config.yaml
num_hidden_layers: 9
hidden_size: 512
num_attention_heads: 4
num_key_value_heads: 4
head_dim: 128
intermediate_size: 2048
vocab_size: 11091
hidden_act: "gelu"
norm: "layernorm"
norm_place: "pre"
norm_eps: 1e-06
positions: "rope"
rope_theta: 500000.0
rope_fraction: 0.25
qk_norm: false
attn_scale: 0.0884
bias: "all"
tie_word_embeddings: false
parallel_block: true
init: "normal"
init_std_qkv: 0.0149
init_std_o: 0.0
init_std_up: 0.0149
init_std_down: 0.0
optimizer: "adamw"
learning_rate: 0.000502
beta1: 0.9
beta2: 0.98
weight_decay: 0.18
lr_head: 0.00552
max_grad_norm: 0.5
warmup_steps: 434
schedule: "wsd"
decay_fraction: 0.572
decay_shape: "linear"
final_lr_fraction: 0.1
batch_tokens: [32768, 65536]
max_seq_len: 512
doc_mask: false
z_loss: 0.0001
train_tokens: 840900000
max_steps: 17259
dataset: "wikipedia_en"
MLP neurons of a small language model. Each row is named by its layer, matrix (down: output weights) and neuron, and shows model dimensions 0-169. Each number is 128 + 24 x the weight over its row's rms, rounded and kept within 0 to 255. Numbers have three digits each.
A block is one neuron, or neurons of one layer that tend to fire together. After each block is what it responds to, as a language model described it from the Wikipedia text at the highest values.

L2.down528:149167114094138134108132135155053171125145121136096105116178119159121102124090110146153144137132154075195095142092085100169155128136125119142164144124130093169114135120129144101116134158098120123114128126134112145120156122128152150118141130147051101138137132154103160095110099125141096099153164147144131170135094131141098134127129137114179105091094103131105095130115124081147113165134091135101090159092152124094155118171123112131128126163148148127126125154133133107129122133132107144122157056124161144134149102
L2.down802:150117144110151104102146121156100120130090132150105096099154122145123157121110141164133121116143125076118097145097102101138097121129122128127142121112079086154134098132130116174119124125131119102117122115152117128151101106113150142089137123106102124093154152158117155106148104148150116096183173133065139110134107106147090113122096103122189131118144113136126151135120136128145088161145118155078123140133166097139149105131092128127139098111110133117151122151156103102125094156149128124145170000102139111112123119
L2.down1037:155123110127126080089150183170114116149165160140133136159163152154120132124111106137162143127150103100173172138155113071187134119170133116121195150091149113126142104117123091124131145144147130144132108099147138143080116092123167117095135146190105054130152127127108134117123144179120146108139179142114080095087100082114114163134125151141153113099122110130130142106103154150148126129111062134092154083123153124183121141111127140150143119137138117109084113101156092090138111166156113180153077100106155141103150151
L2.down1076:110119090143128066104123151140109127119113188134123107111108121172122148150117147143157126139123091132131115130169099067162117097124152110127123091114153112105122102155110118133119152099137115136154131083129156177149077121146150091052094145167112150127170148127128148117109122140138139128124133164099082065123145099144090150116142105121166149137173122124112140123138084125149125090145135143097191068103152111101145102120106089129122078139123152112147123128184109106145105156153152165140145155116129152095169111
L2.down1408:123082175127137138104103132149107112118085121176098169149102132140128147117123079150127130137161122096125122130118142139131139103098155144153158114115127096103154090136145120172138153122155087136128147103125128142114138090087129127078147117128139124111165103105089117110134123143103153116130180142100226129101141128108102160109094116115106159125173120106122143097101122106147103131180091127088139119160132158161155119141128149128146131095103118113101107138139105141134132111113144156135154100149141118117125137
L2.down1424:122146106111095142104122119179114093108117145135126141106156139130122087122079106129153084103132100127092098168101127136154111121142095106140164160118134136141131103133132067165111130136132145142121146126158105100142110094151157119072104116114111161132154188104094129159128170126153134112138201134131127168128139106146152124148145121126185132137109090122140103164147084104176143125121125136107153113135126136115163142130131115125127146141134135129097137143121107116129102188154119107117168050108167106128137148
L2.down1521:112118124119109134145102145164120134151063127111126088106099149146117151132107125184139115147130147114131079137105095098132125094137121175149148095116116104115160134170159133121103149125150108108171141119145112159166126093119148091101119090111116160132169119127099154135133141133159149090122164149110131135127174122133103109099128114149172153141138101112105110113124110113153103151172118158128191074119180106117161138169117142138127089125130150102115150095143122131158122093132146129102115108116179115108132120
L2.down1522:132139136120104135138129115171097135095154109157110154106099127165133107119151170129148077173109132142194121096102151097093175154130114149132166132117138114148111125171126080116107106121119110143137164130115116174140142129118132131132145087103093138174130133144125143119133137091086131150128116118135174179127136164095155136141114117089140130095136106064137116146127130133190122129145133110122116102105148147115150103132117176157132117114109132130105153133137166140100110125128126098108159172136140122119110122
Description: Year-preceding tokens, biographies. Words that come right before a year or date in biographical prose, mainly sentence-opening In and since, June, plus professional before a sport.

L5.down1310:176136123104079137100121122119156113156148123136128126074147164114116114140111116123107148156142115125118123132124122121103130131139129146100131119154128071103119135059123129089115164139149128100167122128123143098134130098121134125137179108154157119134143133149123103120142073133173089114137147112154128126155094096122158119124112178142124109146128113128146119132152151086111097112090133159134158094125135109108150118120105145127183121124131159137170146143085147114161126128153115123110173073157111112142135124
L5.down1600:165113067145161133142156094120174071173160149136107111112156114093150162096133187135093119146139159119128155112107077118133103127149127123136132118112117096142139133106102128137121099120171147115147148143143129111129151143119103133155192137125149121177142149111127143091083119090109118146106154128123130108116168173168113105156119099152160138131138150156109156095133107082152131124133115123105134148121120110131108145087101104160141098108131065123149131164091121104126112155111123140100103130132151129142065124
Description: Comma after introductory phrase. The comma closing a sentence-opening adverbial phrase (time, place, circumstance), often fused with the main subject's first token: "In June 2024,", "Over the years, M", "In Syria, the".

L2.down194:156112134142161120105181088097147115179133081145131121094135163068129115094155099127112146174150140158122113136080151138154133131151153151160139095114104125153120117136085129159104163080148122122140110115143102136157126142134118164125126091143108124119131108129152121123160117141170137147134090095103118095115144114155135124124108127121094141117150096170171113156159139098133150081094124110085207120128111113124143134117144117151122114155116151074145156091178114126103123119082144171128109150151126141079140108
L2.down239:128140140138101170132141130063087123142151128129149162104108153143150170141105120171131148133115125104145100130111142139159113130126143150145116122117089135128127129114119125113130137092135109110107113162130116158077130110170096121158096130128117102102155076110126129115138124164175142147148090140136101122112101132111136152168124161105105134165110109112145121127138173153085099141181113119125210107136115134101097169125125139087104115139109120063156080095142101105090178137093163109119128172160144117109117145
L2.down345:160120123176094141151137128135127154139125112156151102132104128069151122125131150083079120121166128139138108143127152109101153131148099110131112121141100120108108139139119154103099116104160125107125156150127122153143116118143130099116157136137128091114102122125122140126116121167124151113139148116116082171102106094146128107135147122094115167095152135097099166192126158101081096154157159144115154093117151130120119121122139118102147140134155185138135153130140123107150147148152120114160140127125137129073117095
L2.down908:121095141045117121117148124127118175135143093117124130113129147081151143106160170159111122148136114145163100170170126155142126092161127146110129164140144148115068108142160144120114171106142106116121127132094099136064127116116096152124138145128091149111117141112110103112141148150128134114093146159135128144109156132135118091158134150134166122136139090167164104136164138120147125147123126092143204142109112169103145125133168114136111185127134128096147053106109089139151161150110131115124114173142108126100120083
L2.down1107:130152117105123141134142113138096117175117095142128109096115124112147136141123176136141091084130160101112156117145089124158148103119148131137122146090124100137100148138147133150085141119145148124104099143120082099142071147150135171104169138128104130118119119162117135150167111140162107102150130156140124123141139133127099090139141104094108152153134146111147131176114142095114106151153156115115150109159080199126107160118119132146127126117128114150136143128086120157165083116085105119155138133141150121102142110
L2.down1500:162132098148129140120121115147122120134126128156101108103146117112137106061129140105085118130138140092098170131099111105102177135138130120151114162163105124122124115169114134110130134105134151117111162109162147129156139140159115197164125149149117132124128154108134142141116135102195113117099118182130142124105120120149133120164127125163158111131113141115120149149134123132085131110136113120165105145100139153114134107098148168113139098137155129154110177163132150116122156130125142107111090116114076166131130091
L2.down1611:143099101103118109155115142074115160126136114104114157152088075115158119170123125142127140162179136114096103137132100097133135119131086143139131131131190146115116166123138136101086137107160124111134130120140109151099106104061116120122105161148111111123149135098135128102141157131131140150100134166153110138146155135119132145116107147121197119128102137108189098142163128113141160130127131121091182160123198172100153113137149146120095114133156164137186084112111077130152150144113141132120108166150100125130096161
L2.down1968:121099150123174142107169137165173102146139119121123090162119166080115125148154147129117127139149107189103129104076127153079115133137101124159140126066102124154117125161112117071106159099129151124119143119131128161177137112128149137096134138111149095139120090161132096183111112132150112109136123148139108150099106126113147077120211114112098176114154117126132152165111117120125110092115142124145185118164108145138103146141082126105145113140094163130087156143151123132128105157099101157142139094146141156133167132
Description: Noun-completing word suffixes. Final word-piece suffixes that finish a noun split across tokens, often plural or -ation/-ment endings, as in act-ors, lig-aments, opportun-ities.

L2.down43:121094137161116114172140145107134145151099121122144116110136118080163145140162155134135112101098128155150143147106155126092107154138132140100118128155101137104147175150166167112130138149110123138151094140116154113119123163087147087158152118147121151097125095135121098163166074144162162135130092120115081159155140118127122146134139100172085132158143149099114144122112153151123116135089116118097152124116129117119102130125134134110118099153103132124127102138164124165176147093068123146114136160151124117109082133
L2.down172:127066123151094096156129165125133159153092118146135097143114131151173131130155146127139139120135136145121149135138129145122093103167175137106129147133164113086155183097165119108127087128129107082175114168098130139153140138096096112117141150114101126088134102119123092145174122188152149111172089129103150100160113124085110069132116102155124133150171150142123200087108136111125088106114127110127160078111155070143136130147131165140184127100137117112130119152106116138127123109090137160142088156106135103117155146
L2.down816:084127114101111160161129129146135135163098108123154099119145107118133110117157137095119107149133162137107129147085145150096095122153147105118162183155127139100112186116165135132132093112118147099145120151099128082133124121145130138184107120107146156105159077104099117152137087116190152135147116145103155151174117140141136104115128166169117129150122178132137141102119140077083115123127135114161072121113117151117135127174099129111146144095121143107096101104115120151164157088072152112147106116092113119160100156
L2.down1194:134061204121128120140144143108151127153089121094114120147154149131119120107108152111114145117108184123132156141146120139096103134099143134136154110120076132153097144065154173129123112165129108122160099147076164142108168157122147119115125145143121111099108136100102145151163114161142098122157114148114120168158123121127102151103103090114132123131129133108103140079127134187112130134099117102111149152116130159120140144119137115124133114131125149127123129144083149160097108108065123126105102167163106108100097125
L2.down1292:115107144129097085142114164166107118126074105153151064155122163106104134128136134136149125156136131135093134155133119104135084122112168126096147138126117103100135196094153142110148127123095125138143121143095146120155136137093123118130128136130112095132169099100089109156197079172176177120161105138083175156102130117135124172144129130151081130159108180155105163112094127127085130155128096106139102117144133132133102134151149146084154075128168137109093100141117146141123120105082156138145062151119132149116135125
L2.down1343:116152101128088166158126165138124108105128128162116137131130128096125151124127102136116102165131125134104165123128149145114136145109150133102110144160131110113136166112152153077149091159129146144147094148106152128104133109147137120194106122125096132125158127093107127158148123102120166114125114133107074137133134122171138139112105162126121137115140173095125142134160131137112091135130131095099082127158132127084108109149150120091139129132147121135122113137142144118127133112116141113133116226152101160130126116
L2.down1478:110085141111113147139126143084163153119114146101142138105109128103169160129135123110168120138111102108135111162134141168101112117140148148115126133154115155103145155125158168137145115149147126130108108143097161125094120164148127117161123127131146109077107057140152123171142153116138142144139075140124089127180128166099095120118102139196085127098130136141165151102117175120112157123118135106112137129120117142105101140143095116146126115152122119138146120180130120137118136105078146125114141090139103115072100111
L2.down1881:089095129149127126156119189131204148169068109091150140148136118097115160148122214118120128137140120122121138125158130128073137136146151144118122129149151112091149139109131162160127146089162097103140114136120181142099118107114156095151148141161177145114105134131129156135156091136121158148119131155096126114175175130106120122122146118168093127143109176117115174122115134136095178125094090109113137113127115130120136154104137111125113134080080146100099112115122168133150111113110147147138101150099109124089119156
Description: Mid-word fragments, mixed. Word pieces in the middle or end of longer words in varied prose, such as -ence in confluence, iv in Bolivia, and rol in Electrolux, plus some whole words like sign and time.

L4.down1402:132140104094092141059089137149131111116110164110106128130133118122171121116103107157118132172140128080090117119086118090135172129141148161138158123111128102176137147108121115135136148136129101102139137115119173148174140126123116142138100126127191096128143100095132105119138135123154088114108138105144123112147146098083120137127140164135101123153099119063169109110152099133145116136122125112126116158174111148130133114115118126058093156108139111101143138113116127118120147102185141135155155153103119200127128119
L4.down1466:131130131119114114128132112114120141133131120124124119132136129113131109116123154134123120145121115136131110122131134126169114126118114137125142134120136135140105111103122108123126131123123115101121132139137134144134131128133124151139128140126126106134129137134120116115147124116130123125125110140129141146117126123117124134136128143132125131127126139135143107130134111120112117138127122129126224101152121142121127117132119109117113131136120105135130124115117113116128145137134151126127127000115131140130127137
L4.down1561:114140101146136107127121116103153145160098120136137100127140139147110140138146175118066122089156121117156096138114139101149113108115106126114114093123139165129119133134133112132102119132089110108128074120103107142145105126126122172087109109130111115102099188140109081100130102151166148133116151147130190064101133135093185120124165168121135150118177130170137172146157112099121072172114139132140141123136069159106144102097109117079115118141095135110126138109117118149124103186105142140164153164111129129126163118
L4.down1807:090153136118136107132124117123130110157114100106111076099158115120120138157121133133109155145159122167117097101132136144146102150095148143117145089099148153097148102104125136139099173132129136130130099101110144084124101145130136127152126132130132119110148126165095112108173129098147121086121113121127158114132125100122139125109138158111116120120150153129109138140124097105115114153150133131144148104148120160117147143124151065072101135121103105128140116139140106151134149127131149153133104045098136128131141147
Description: Plural nouns and paragraph breaks. Plural noun endings after counts or quantifiers (eight appearances, three new stations, various bodies), plus double line breaks ending Wikipedia paragraphs.

L2.down392:063138101120157106140114100134126148148130115074136111094122131124158134140139164133161107141141107169095084155109093112152088122137123124136121131125143166119137133167134108130101132136139127106141132132156156136187118104099145106132129097116138179109106120120138134173104159047155132114148139145155161114182127116123132116112145105170141142129157129137117145109150129096103153136143134147161193121099152123120127134175098109167127103145124125152160127054111137125160129115103120136122137112082134124109154147
L2.down450:137151074125104097158096157163095152161120108117129082113142139104125147130144141143125120115158113136141127146122114082136092134194116133085130123113136107083098153141100095115074082156125126130139106160159115133166138088107107122126146107106137157142115142102128149126117159112163164111119127127120150153088151114130126125158151088118151125112132153135141179116138182133126148135118111144148181116100137112151093142152139126143135077140141097131124158116124162133138117130150094103131068160066149154150125146
L2.down611:126143170099120163146102113137124114102120128137127120110104152158118081121108157142157099159137123112111088123094106161157114100134113108125117117076115092161155104122076105174156130120093119115107146157121137138111133115139175153105121140110125130120156184143139159106090142130125080143174193150141157096169109137129154141149144104125184138103144102145120111126143124128126134142157140138122103158136164150096144135142106101148123148128168130113150174076116136133105115160123143092084175069152172170103119165
L2.down687:089122130114136126121139083150090132131102081094148128104115088114120163137170134112135121122165101120138098150132134143163068161134116143156102145142129138132128126157110170154134140102113132111135141099153127106157096104133151135162149132131148160095153116121115112144098116083156170136140157141105187154204101145102159096109163133176152143147157109134124137120146121078117123121168136142153139131114133132123134132141110140134089150144151156110130113089122137138161140107129098162106137068145143145156147132
L2.down941:119111114148139141163135123127096143141106126132152110122162085147128155141121149120133112132179125152144107141084109124119114159147115135129161170122134148120125101181117091131128116132145113148077173127137118128186133087111123103116140137112138179117135119132121093150107143122175160123145148155131179146163141121094154118150168126138159124146135144146135144115140110084160111122140146143121145094124136115130131109146122128168136145153122134160117114085144162141157117118136082120095144055136134122202152136
L2.down1187:100129087143129093153111102130105112145096078136119069126092141133119139134137171120156129172135147162128100136127108153136101145108145098137122143100148114100118126104134133132154166092051103089130148112113137136173101101070113112145156132123160172081168121114123158088104143102156137117127156120115185115152098128094154115112133156142140152156123160120099121153132100099081134137130131109134171112123135132117129128163122097130110111117147131101151120082121149151140135119157127120108100061112142141114120143
L2.down1444:137148138166090113146131108173089132114136060139122105138110104136170108121134132130158104139117113161124081119101103170136135170101095088100098103137125134115102111126097098133147132146099152105137146090122117155192088083112121121118132107084107159156150184141104143122082176089170123132096155142174131131171146132125176120117140098161128122144114112121112153134137127126153118118138179140132137139107123114113111124131140112116102144176160122120148134092150123151145124118170106119109115083149124137164126138
L2.down1736:109182105083133114152108151140082121154169116127097128126171155137157097120125101154118106119173146123152063154103128103187102122130089119110114163095163088118154107117131110097115124131131127093095107116180107135146141088120125134107141133158105114196113158129130145129129176126147098096125149126157155117108114097113122146135150124136166102123144106147113149131127120113161142186150100131139186142131155117109115126134109124137120134141139074171096175083131114115177103133124070153133138131118166078185139082
Description: Mid-word completion pieces. Subword pieces that finish a word split into fragments, e.g. continu-ous, bec-ause, dev-out, lect-ure, civil-ian; also the minus-sign bracket in climate tables.

L5.down1450:176111117132139145146149146158096142160121102105101154166097152116119141134149146150138103111160097123142176125131130116177119121115125120108105130122099163144104122155145114151145133127142076124138173143133131124115138118153105164082113127154129133158093124183159125131150135145104135106156122129153138108130101127155097161135119076173128128150161154138146139134120140124188139153105144139093150132164138086155089107151126129091114132134168123129150071144095118124111120146175105096055134158137114135125118144
L5.down1807:167125100147143128135120131135174147140179089135141096083130124116133163157138109153132135118131132150114121090158139146133155122130114138124103145130134146165090078093129130134158125142146117116116146165124147156119154115132118155124145128186157104143147155184152139092112127166088143145131130133147115150109077131119118137130109114197120134172167148146124166173132132083147104166091168151089155129144135124157102115142139130123149164132183109135137115140114096078087129135177150124132110128120114123130155147
Description: Split-word fragments. Word pieces at the start or middle of longer words (der-iv-atives, exp-osure, fl-ashback, Sh-iv-ram) and digit groups after commas (18,000), often in tables.

L5.down136:086102157098149112135169099133144116161147125110130183134119093175142133155134110122162093187144098128140150166133114096154112117126127149134148102130163134130138112107134095102115081105123118129149075128147112117154133140098149128170121085138124122119129134099135151131142124112164102110129124128101118141140139125111176123126162158136125098112119135158143127134154150122123158141145122111109154142149123162091176099096093135132096120144096084125130138168147124118175138137154054138119145255182105147110145107
L5.down963:093144146108153111092138116146150148147150164105115137080150091116121096102126108119156126126117119116123162176088131129120138113101100111143140107144126158138149135070140127100125088109137150138182102114126082104167124172151166126157109135152106159089129113124084102132176120113156098112136111157090132089156152139130147107139141133161102110086101119132111126098150129139112144101158101139120095134133132142098141095123110152129104128106097120122096170157163156109138089114130097131140130179173094143113115087
Description: Word-piece continuations. Mid-word pieces completing a split word, especially the -ing suffix (represent-ing, neighbour-ing, rul-ing), plus paragraph-initial "In" before a year and table pipes.

L4.down220:086146139164132148129109106119137132124143158141148079155119101103103075086137119126150116127110135125166177088143119162146133084117093126090162125090139120126126136099109155160118145112096115136119129152151122155096188118159089150106097097122138068120160156095104156162120141151133107107111131136132114127124138131139149122134163130149145125122108112139129105137167112156153124130107113142120112123149154095141109112136158145148098135129101120124162094160127143136103109113128053157133084158124096141092160166
L4.down561:135130146195147101181114122084162133089132124116134124144125102074091120166132145138125139101126111151172158086159092119112139136116105129098134138134105121076129091150082073103111115148102163133082112148131111153122128156124203148118135109157096154088146116138165128159143140140093120130155128152134098148185120166128107116163141176149115141119100144128147120088148096102123099137135158135097128129126139110106114135142142156139120160118143150087153111153135173129121124105094079155110134182126136135103155165
L4.down995:144165119138127174143099176102159147120122149097161122154118155136137101133105108124208100138102140126169158155144122145137139144131111129153130164123114125089096131144085129132135135123154113171122102111160137209118136153150144138129130139167101088070146127144134131203148095118126110103108123172151103139150113145105141132120141156156115124124142125140118129087165129104123091154141139156097142111135165119158144128123151138152121151109130166112136118167124145131131126133088090164126099109134121131108170159
L4.down2020:089153145129129151119140122136135124093158152147154128119118134115111114134140113113153153142104104112164168154139115184113134127136098140141162138128160109110121115038127157130157128117112131138078104120149122111113157133128114125138096089141138171101095126114108140192149162117124134090130135102099097150141122132145123122149148166163177126123133151168098118129139123139114130126115094123145046088157116091131154092147147150125120104125121115158145088098088133169144148122108129097129120033149115135110168111
Description: "in" before numbers. The word "in" right before a number, mostly a year (death in 1975, completed in 1979, in 5 heats); sometimes other tokens preceding numbers (District 9, March 4).

L2.down164:139145134155145139108114145119149113137127123140134127149123144115125133137171128127095158124151134097109146126121133141144112105130139124108133127118114144134176137069124157132114125131125126164160107139117124151108133135090105123181104132144074125126116113122094075111142142108076098125129147137130102103120128174129110127120140173118128103155118131156095110158125151155129111131135133136175117106175143176122155120100171129122152098152080155144103155133107134133190111133148050127140214166145162145106146122
L2.down198:106108121086129131162173120085111132167111132135168183180121099130140131120139134120154097122122203107099156096132148121105112139129141120135117145177142116118115129138123142126104087115139123135106126140111132155154120109119115134149150128160122126141117121111095143151153096165145108141145069105131082120135128130096149077150152113122150062127116118100146120102150148125098120148144127151157157146141084093117148092135133118103122159148120068104157110131087113137098074126133146152082148106161151148097120135
L2.down218:094148115160111148160182108084149153125130079139135109164118121129142130098140173124142124126145150145104151148088131161138084167137134118139103161116138123164149091162106150135144110097103090135107111144117103127164129108146102153126160139152121113088101136153138144155194091137124123131115080150147139119151118109129098112140129112137130123137152143158136110180133144115113115127110144098122129082135123165089156153112122112134096134130114118135131134118129115130111133116110108122120142130157154151102125119
L2.down416:138129043116118107111125118174139163147128127105092096171094099156097157114148126123152127139093121123170132094161132125150067071098113127156137126159093119115128157172096126161139139125145099127095133123121151153095141136093126107110117120096141136106088161126119155122141118153137121105160102128122145091177106132086147113166142111121163116097118142095142158126152133167086124163154126112131099114123115136103137133173126169159153120095147096146132110108145115154172116094118162152123103172146165130087097116
L2.down455:127105117117072158142084115116105111140113114131113126138135124112168116123120144123172150114076130081156125142105182157123111126104131098139126142149070144139087131159100143135158130104124080135139110131122133125116104121164128114151144131111122094115134147111131118110149121158133108131167068107088180135123138117156125119174101142158123146128165145130167137110171087144099126130100143157141114128158132123089147148145085125131096157115119122136150116144143141113130131096071117131118100138112160153110098129
L2.down737:136132146124135112123143137106128109114141168155144100162167078123113117107154141129126130132083164119146102153149129094100124150156148151145160152144158147098151094161127127179159096123131092145172136136108136146116143117137076146146120089129103115129172121146128119127097102178158118129134091145112171129131103137129138107130127083150153142127091117120117128076144131129153121110148130160148072112133136108100116145136109131118125111101098118162098092150132137135114139134137126131158173130098135130156066145
L2.down1109:144132099126152110179126112099148128095135095138135147107120119148147132116101167140164108104138132096117114132111101149116093118110111118115127075154110130133120150121140122091107105112112145098096122141186093099104092120122117140147120158124176113110136138138103124140105114129145116072144135105150132092087148084110093123151113167109099103155128126115137147155125173133088126133111150158144172127145141141091143156137096145120128143115125120129119144101080152087151122125136109141138162138165112084079126133
L2.down1472:102128143112128094084099135112167150108121101142115141138126107116117081146137106145126107095153126124099158106106105130135143125134133147090137134132128126123139091141159130098110116121131115146149112105124110123106107143149112132133122133142125132104071109148109120137167134138118130118135126139100190131120136121111140170149204112131132107134106123141144155102113106150155128152138121113125138112103104127132068126145139142151125106146157112112117100103139146143139116154165098137173152104135112121120138119
Description: Year-number completion. The trailing digits of four-digit years after a split-off leading 1 or 2, in dated narrative text such as 1'970', 2'015', 18'29'.

L4.down1241:120163119126108142138155164110123098127113153135151098101124111131119162109137144132193130159138128128105132154132119100144111129097078155175146143107130161104087130131134167181163123081128086114074180116109133156112102119123109118083127137134116121120149124124122132160099150101157123105145135085117093130134159120102125100129085123118129158121122171135144141155130145117145159080164136139159140101145108131138136121136110133100125136130118138142107106194141106104131101138160176112151154190172175098165125094
L4.down1617:104143094100107128124131137140123127126138144133138132088134184185141104128140121107195114151111100106140131152144149117159097127111076126186167140136100132113071128061154135162143143093144092147121089107119124130153117127098084096114140121140175124126112145144112137182133117130177106101112097092157138115149101103116147127126096157157184105126146152165104114143141127085118169145149127160172079102132101149130159112139111121122122120131117107155101096162079102113138160145156145089158125145150169095119132111
L4.down1729:161152109109143185152088187120123108131129131123173131146122127146149114122164138111208114161128142099113119153145147071168122124111109152183185125118123095118102119087140143147139153102187117131129111095121158160123159110131102112079121146175091109126106135128123130157084168102186105098139101115132074147153137142117142127083113131107114111130118126133137152120135141132142133155159128138177100102134134118122131113149111132119139168154135146162088119166138096118139151158114124114137151164122169125144133124
L4.down1973:153137138082125123153165100103114143158121085125114178131136150142146119144157106152176110143113123114098124117160120108126119146128125144162118107145144118152111109123151121107121110127150091106196103126145152131162090117160137119096143135116145168157099136162141104101170133147162128152122103141153150113154131165112140130170130139102160080100137153133112136154153166111154158170128166120152075150129104160090130102146158129132127123131162110117108121130096119106173176134152125086159114201144151107164136083
Description: Predictable word/phrase completions. Middle or final word pieces and next words that complete a highly predictable word or set phrase, e.g. m-outh, memor-ab-ilia, long term, threw up his.

L5.down382:128080126141153103139151143124090152141124066139103153133139108113149115120123168085106100110151131146152132162076099150094130150124150116125119109161090137121100139062141119131115153136124139109129101099166115111110110124135095163162156127095170115107088139111147171108140085112129118121143129148144105122083145159121121117147115101157158141120155134151131126183119121140174177161118184123144168128155123116140155101130080161114137135106113122107121152103135171143151119124160098096142186255149156159116127115
L5.down632:129149131125122116135157113112103160146104084136135142108113089159159107158089184104122098131096120140118100171061095160069104169131147114113103118142110143125104151091139121126125113116128147142138104125122111095109119136166135182148130096120170131119086099119157126109136126109088127127131131149141107118108163141120090127152129123136114143135153122135136169134172152126183129107139118114150147141158103088170105123101089161112141139065107135151131134111126170150182130141165104120149148255119126141138117113
Description: Second piece of words. Word-piece continuations right after a one-letter or short opening fragment, e.g. b+ank(ing), d+oll(ars), d+ominated; weaker on empty table cells and sentence-initial words.

L4.down596:116152111122132120115116116134119099135103135136144139116125124111114138129119123087125104126117118097123132154078122157157110090096105137108096098125107147146114109123125036105107149094111126123145138120165146132122103154128095130105140117140131136129126182115157144126134112099129137141165141119122152135129125144142122157130119148142114168125102143137074108129124093117112117134133124143148135124118145119126105116086133106161164120103164125156099145113088144112098105192161138117150073129172095114138147121
L4.down744:127082149151138085097110136161138142096123082126144091146134128123151121115140088119139107139132119112114152126120132137145124125150130140152178064137120160151124119088117077142086112111154122109139111137143123122141139084126093162177188131138135123085107173124137149124170121087113127126110131170108191114125113104168118132114135156123134110151100115134106127155103153142151128153088146169107197140144132141130105114134093097121158166126141119109134164071122145161115145139104144108154128132130080150124165126
L4.down958:115108114161121160100091158138127175138167105100150122145097126142171143184084117123165112113117127153136145133107179140077162094101124126101102121088136086142168128094146097155150178147101142162148152091120122111119130139082135155093104130149132158082143140127093142119140146112098125148149123089190150143086100120099111148162154144181126135117159117107125166130135121093153138118138144117145145161105157084103122105123122087105105136151132137153164134114152095145146155146114113122137133112126134103130100103
L4.down1139:114107086138164100207130095106158130136157137089120094135096139140079113157155092115126141122093121100160163140123137153159152150149149112142157126124118126112150137140118156134123115140102134117127133159159151112126123124138109131091083119130108122099153119161129139158147118110132120174123155186135147069127122142100135165137141130144136097111105140080136149160132170131175116172112133115130094119114132159146116109102139155105119126150131110113126138154089145114140123123108072138120059169110139107145125166
Description: Anaphoric time/manner nouns. Nouns closing referring phrases like "at the same time", "the same day", "in this case", "this approach", "the following day", plus some verb endings.